Part of a small language model's weights.
Size: 11 layers, width 576, 9 heads of 64, MLP 2304 tanh GELU, vocabulary 32768, 63.9M parameters.
Architecture: LayerNorm before each block, learned positions, biases, tied embeddings.
MLP neurons of a small language model. Each row is named by its layer, matrix (up: input weights) and neuron, and shows model dimensions 256-511. Each number is 128 + 32 x the weight over its row's rms, rounded and kept within 0 to 255. Numbers have three digits each.
After each neuron's rows, "fires in" lists the words (lower case) most often at its 100 highest values on Wikipedia text that the model never trained on.

L3.up1606:159100133128102121085158129099137160147151097199180171088104128163124120103167144120134114093135140116174105144156138154139104123058171115152159092149100096145129082079108132090088121101100134086102160127123124185147101109119103117062229129159131049172153147125123111143142111106188134196111154149146174157144127169174112124125138148135193136076098140089085155092085131110125113127166146139123175130125125150126066099118116178146149138123167104054144141136133104148116085202103045131134163113111176060154158124113087114155054183125145158130072128121112171139168085157175060142115068138146080082153083137114155138154122104123105040153163149142133092150125146093107115163124099125132120094121144098188120133138096112176134106108110144099122089159135152088134105136124184
fires in: "that", "which", "years", "was", "who"

L3.up349:029118123125165168107154148112092121124153156128127106073125131154137129136111102133160111135159175087100129134133147135072129180184121139137106128072193175146167069159115087103138105163205178114117154171129105162110144147127124129111148151114118149139206116174116105142089151108091106121154079113155070138148088103142139149172073073147087131114130144112169161165079139104131157166142188171106112115184137100127127093167048120141147090130135113066066175125096157113072114129156103106100153121187093146138123108150145122088182152098058069110145081158129136081120131124133189114151164110138093146110105133149146124095124133069116117135152147167185169143127146157148099112143113132129096086139172098164122115080136173112156132137120167117135139141090104147168144147124103
fires in: "a", "the", "to", "up", "also"

L3.up1412:124147118118102198086153156112188062128115174073152085080134089100130123129131140118112152110082112130149129093176153118197133160110118204120160168170149160159098163113125142177148095118128117104079105181122081102128147095095139167126081130144105170184062154105126150098148151148186115152128141152139108105121128118151219138135095147154180130150135138075107129121123105128079176068094163131148116099145141117116105142151122212131153177161143145163075107067113119185105160109122102120100171100151130107145125201107108178081146120111118138089126160097167083095142096121110144127102191136137109099131101171171144139159144087080085148101130077178135113131134153108102156122091089146085127146138104128114128118118170103123115142083062134137085032114143108057134097135193095
fires in: "as", "and"

L6.up4:160161137125150166147169159132102144066148125138173124075130153102189150144125156162130105119126113077083153052128101119167116124130136167085130115124128096156139105203144057095149129165097188125090095100198062151162089186094113096117096122090104101120138188174087083099119091129116170089126145144143059115107066130092171128112105128155059113149163176175101165143117077082142048118138093117127116157147174146155146091124216141117111100135144171063180094103121148150104095155115119073188099133121096146160127112196212192129096133170113076170132098072115131084111139147119165152081074146100090124170162119124137111104129154153113115102184127095139162091139167155094094117149135102136129148126142130145106187090160141106135147159123136129200100144162165109111165133135133
fires in: "had", "have", "get", "having", "was", "has"

L3.up714:097169088117151151112129093142136161137107109099150101127154112101135145107177083166039122123121132108111050150072125140119117064133123132117111083076111112113193139155078096133185184125119190173123124113127138164166141125167157166069117082118119121147195196156115083095148080162109125084126151141126093120101101129061192125113186166073120093168132176123151159140152136182109124138087150131104081063151113169118148149093132151143119121084146141105166124078126134113104130157100135051141096173082149133146128094106135102091180109114076151165165132149097132175150089121104099196098145089109173091131141095123090131119127102150145171125143155066100160139138131181092129137143129158139134129124124113111143109098154189164164133080119142126036114101108161139126137118134154
fires in: "have", "had", "having"

L3.up1902:099172106102172211122107117105147149111148124079108162122115136164147147120110183086164190110105129231084132116157121200112077119141176070122119116124087134107096098147109163086129102137119148106129106162121142145163153112121034151154096177117049186075134088130111125131130157119139144126163091125099116217139183101098085059106086165155149121121115126082171143123118115140089143150113174122108132117101102133134139119154128134179109111142152166156120138076096171116141092074091145147087129095101153176202145120137144113111112162074159105166179155114151097110112135115135063155119160141089134119129146160129131130115105169119134136074208054137148126142179170148127123121050170115072150093104133143126142138112092063152122109166078105123100134129148154083096087137100150
fires in: "the", "from", "of", "his", "my", "our"

L3.up1349:094141067150136151146141160079145166125141068114176093186123100092129180204144090176106152139132120089103077125167179076094121161144121178141169144095205142138105165162145104075094090185119074102105131120126119157076076146166143180117162106146135130123142127126088089104136144089094175118104146147167078108165179155084129105115145135086179148207151140195088143120101103108132092136166095153148122114111098089101146114195170203108105147107153152146116108161123160122114183155113097128136152107073175114094161074093128142099103075115150128209166128104133130141133140145167082164136160196092135122147167081197159077118114201153130130146124082070109119132152104138113151166172099126142103130156108160150109103143162092118127134131150075163085109111122081087132093085151093
fires in: "which", "this", "what", "that", "much"

L6.up1791:153109143127165177126115139095193087137067214064173186141124127096090170099068139155158155052169138093121124088120113152167145148170185076096151125053104139097144097132117116133066163129140107128097169126105078114123112147167089118107139060183141131147143138155139140064154155177141142188150103106117081109140157203167123127109125100133147097091128130125128085156053147115125084092105148140170138158109088132107138131149120105161097106208079105121111117141199160119123126121129097125114116164133177132133105080087163113064153101092128127098164087122091099140167149137122105161087098093108147094147126084136105098165134088255145140172135140100139116126137109132141115090086099126184163097135162158095151134140086102138143088141134172135100108130121101130155109182121153
fires in: "the"

L6.up1710:145131150154218123086153148136113120088156143141105080143127056096126151056090157168134111106101110091205136085116109173175099178140108145135145142136085153083144121080108219135049102139122100125149177139113090188190179137130155099110065049100135110166111194109137153118154137136174139144061071143125144145159108124190092159153116086107150099180096131107087175194090120141108152082096078128139137164114101095124072140173073156171158132086137137105103163176122098159190122126080149109184146096145133144178063095128092121154127149095189079124108156156102095097073141130104133137143084139081100186095105127126157152205136052093137152102130122104148110127163122132099139115088116117117138115187097091114101145156090170142188130144160147171107152117134117142146098119174106
fires in: "of", "in", "cameo", "size", "frisian"

L3.up1688:169158168099069156143162078097124096178153174103082124089098116169113161142124192111223127139125138147118066131117152119154129141147102176109150091133114165133100113096117064139178164136125161090108133147092110117138095107089098174106152139104121133109119118147149158170131110145150179137163100105135128101073117105119061186087080124201188096080135141048166115111114085098031118091129106170110118127177111134106096133125166138142164158162169124134149129149151096132135112129114082149091120092125118133151134096152085144092078153131154080150090123138114059134138096150123185128125133152144121151110126099094144153145093119112095152127103109177124084117149107100129124154123190112116113122131125105121137164122136096134121090141092082031128118159117135113129173155182096
fires in: "the", "years", "and"

L6.up1079:158143045122173204187134141127104091072133163159134078129079170179140123137123146081172173106118143099140110130105113123101116130124149108122137140085173114140131183096132152121134156106117083096120168141158064143146105153170101152125133122107118145176111049111117085099169150183145184134215140149142120154126124178155089111121146116114082136115159144103097086117161154118193147159097124161131064132088104188115143077109124069121169119118126110106158166095097126135154133117111157135161089133179163105111152087161102056109116136085112136123146089123142156114117080182149135131166102163140130147097106143091123135137139121116148128137170111141123167162186097124130113111125092119126129159150138183167143095171129151129119164082107138171089125202113129128165123171122165
fires in: "the", "on", "a", "la"

L6.up622:169140100126116103130103129092134142126162166086132115133101131154120137113142134138148157113148170171091136123098162104051135129189113142154102146130129098124148123102125141171114153093102153097137117149163151077159146104093188154116136119096071087118152090210116097137059085113169119110126121119225122140115134082106156082142097104168090109142232123191079117107194201105109172147115207112138147073139136127082099114148083118052044115171144143133157157095129165146054103194086064126134091105187118154134065166126099102118117121089131125118147160118117075117192111087129116143142152140173122105081148139123165152147117090118140116140056086085111129099116128141122096142057109101180111175195121127112130114128181124146125113112090119112096136103134139141107126211144137
fires in: "to", "than", "a", "the", "from"

L3.up298:100107146127170120164101072149170153139150128171153190145144134122118145136167136112143145081125114132177160134081179129122057092104195110161145120175151148070138064147093174106072102227106107214121133097108123187146179133072113121156118130128135170084113101144111188088072110081176146127127108100137110073137179152127143107189155121125165126122097158078171166144133056089110111106135124127119156134119097126168118098138136137150151145212116111085152126133077111127152169123089140148143060120129122112146069069110143136070191167113107163142171127174069106150159170079212100118179145094142155096153113154146152143089099169149146143169182094097133174132192099114110167093137097127115088077080120143076107196110118154118170134071129120105109161123163087120169125169110171
fires in: "to", "from", "the", "up"

L3.up1153:138140143184139112125166107060087143174135080127136103125138142116133090101116168064116119151140145142081114177124175137072119170071118162104140122184131131118126108159147133092116122155159103142097106085137114167120140097147192152120181048137133145138166154151145182151118066090183104077104182088124128160179167201148100106143169142108067122119133166180133130086151086128143081145063136107145181139134176122073171116117053172066102142171116128148175109084126107119104180108086084171088115142097093086206123078145131095107110095085094137159173155111099140134149167129115147119070150179110124144165147083173131109120121160157115138126190102076114118106081161121095089101097154131157121117189141132199154172126127093085122120154108083125119118135179145104125078192204141
fires in: "he", "she", "that", "who", "this", "which"

L3.up1186:146109138149142145140076102173113097062113081080071127043057069113093142130122081106130098136099140110172149130162156153139151104137153170110179090119131223119176109108116124113163125069077121114090122114154158075155182170047123106125161073166133101159180170119068135118108153121126135182114123071104084146109157113190153101158098153112118122160176133135190112174090180142112146107163188160153079120092151127107130131223108191163109161118110126184137085123095074128142107099165104094062153122127131085131111096117148187127132150063112149096116179103127132135196104149144136117110165099184110060154078141133146145185201095187147174154068085113140149080139107156109131130124169127107144149150149094096136073094092114096190089122099116116104100137132147064190135126191133
fires in: "and", "with", "the", "personal"

L6.up375:139167173116152146126111127149133143149152143152160105155099142146055149118125143126145152062120089128137142166086167156169143165146109137039118122084119149105192180130137111138142107107153086095144172134114174115132131127131092151114114097141143164098152101132103102103138142160134122127110164083136107161175109145095115100149138100108071169128070054149187157127068152115108146085120149168116121139154090070103132091163142202109144082115168141113143124126158065155146099174090128147136141140128129136122126165105190110160186086118111152119063169108094138102117149140146128156169130100125110122076127082127137082066161119150134067132161139090140156145110161139176077123139093189167143131152112141166133135140158140129070095178131094181141134133134141079082072157184170
fires in: "the"

L6.up1080:117150094131115095154116129110114139137114094105137150114195126151141145090114133074129089130111103101119083093151108156181184158117172122107110127112093125162137134121202156068168184092159129067132026123155111157126125115140158096093137146107171150137136199167077177120107092040114087061132098132098129123149089197118153108105183175162180155141091149148059137146113116167128018100112173168203104199131175112158144098143146135112129136117160171155128128083135186120103108126143126179178145135127096174174096140127150121134156133133083117126132131102139127093134170178105105191081131127103091118169137155159181096124094142173142079140169126123119126146139170135137112143197167147156115162113105129076130142103140089084154079141166101089119095098181114116150128130157147
fires in: "which", "that", "to", "it", "not", "would"

L3.up917:159082151145137104187121137119089103134116125107040168067145172133104097133142131118131126118148117129147109165168142123059167160161156152093129182146183193173171146148148050114090142077145100144095158132153148100168131095147138127149141140157160153142166175160199105118064123076159070175116125117111100141116075147127085114148107086114128110163129136181151068142097180196100193132160090123073133107163153137131129106148144157098119084100110147093159101160113137088143160151110153115111125094158146139140115028125134136084121130157182127112091137098161180145086124147099106176126132110094137139095134162169156170090130161147146160142099138111103126111123162138106104194124161039070149112094156171150099142167133177127102104175137131150126154119028166168177099157123145
fires in: "and", "the", "it", "of", "his", "its"

L6.up949:140158134123119096111150150042127165166111129108197170164066156084181104113108122174107105160125125133109125199170181137163131041161193109155149129113177147089101161104099131128149094119062138131120048078148138164233146113137145102142153126138102135198163124074140073141094138188155067155117159123142117108140157107143132121129114091178160125107078175180040090133125086129164114073138127096171113153098148118094150134078135107136084093137142057129173092116135086131084170119110107111174101090118138104031096118130157159124080130123103118158087103146061088105146094094110138164084089087090098141100097067092184150161144115104121134150130155122100132130165100157125114178105154131105131101116083108182137146113174143077174132088099128149101149107119156089207123158149119
fires in: "the", "after", "since", "before", "to"

L3.up911:110136146142125078116154106133112120100127132135143114130114107216169128141155166128137079126100085116097069169136167100100101123133126098090146213118129205163151099110141090101139103176160136108090124179083130157145089146088109166122111078147168124122135066110128126127130149116178126135186156119165088158088146157146193129090176177183137116173146142138102158140135091093162124140155127111103133109112140069105115158136156082167076138111067105115190114189110129092120113210126155130150100103100163118122109172076174144089124135128126151078147094115121174107107132132119121160183153101148125106107067133192148182181085069148107093144154136125133174145148110125147165093154159137086109130126108177125093058044112143108104179077115120137118145112103099115106135077146129
fires in: "however", "despite", "after", "forced", "following", "due"

L3.up1568:129059146111211117103106075135091119141167087138161082211075113126040173105220171159155091093135123105063154153124129144112163105098135154153093125192105153137108133109111111119113079115177155152140146167089123174149168109185146129143133136127147185128123119196019129118132105106189128067169184160210126124099140113155097080090131159102216139156087102079093138108090151131126207085188110126130137104111138146137136133137124128146131106109135097119075180133090108200189133132137183040129080117153149141085090126110086124147195132156122138116131169135141128087116128150193121169139062153147122162070084160182189155135160116145103151110092077058133145071156163094149108156130149122109173160179192143099176086164153113078115093145126116114100123158121115130138106110137135
fires in: "of", "in"

L6.up180:143099087148102089076097074033139119121138133055114119157098138112116114117131115153115151139119186055118125157132154137166102123093197162185096118100151171113082137074105126146110209103137171091108134152092179195107140124104125101163119174144118125168120148160162120174106142149148127209192141130144152143123143117110135093146102139118175099132139067169115151112123081144077088098142095122135211143104153127127149229134138102056105112149133092127163171138072092131083176149147178139163161162149108106119123125112083089107077180112165121153114151118128115123131179107121086125176174104188110148140144099080090156103097131145147207154106116135161107171186118163189113134157149175152128126170093156129156148135133139121138107115069112134144099059094133107121114155197117
fires in: "in", "during", "before", "until", "since"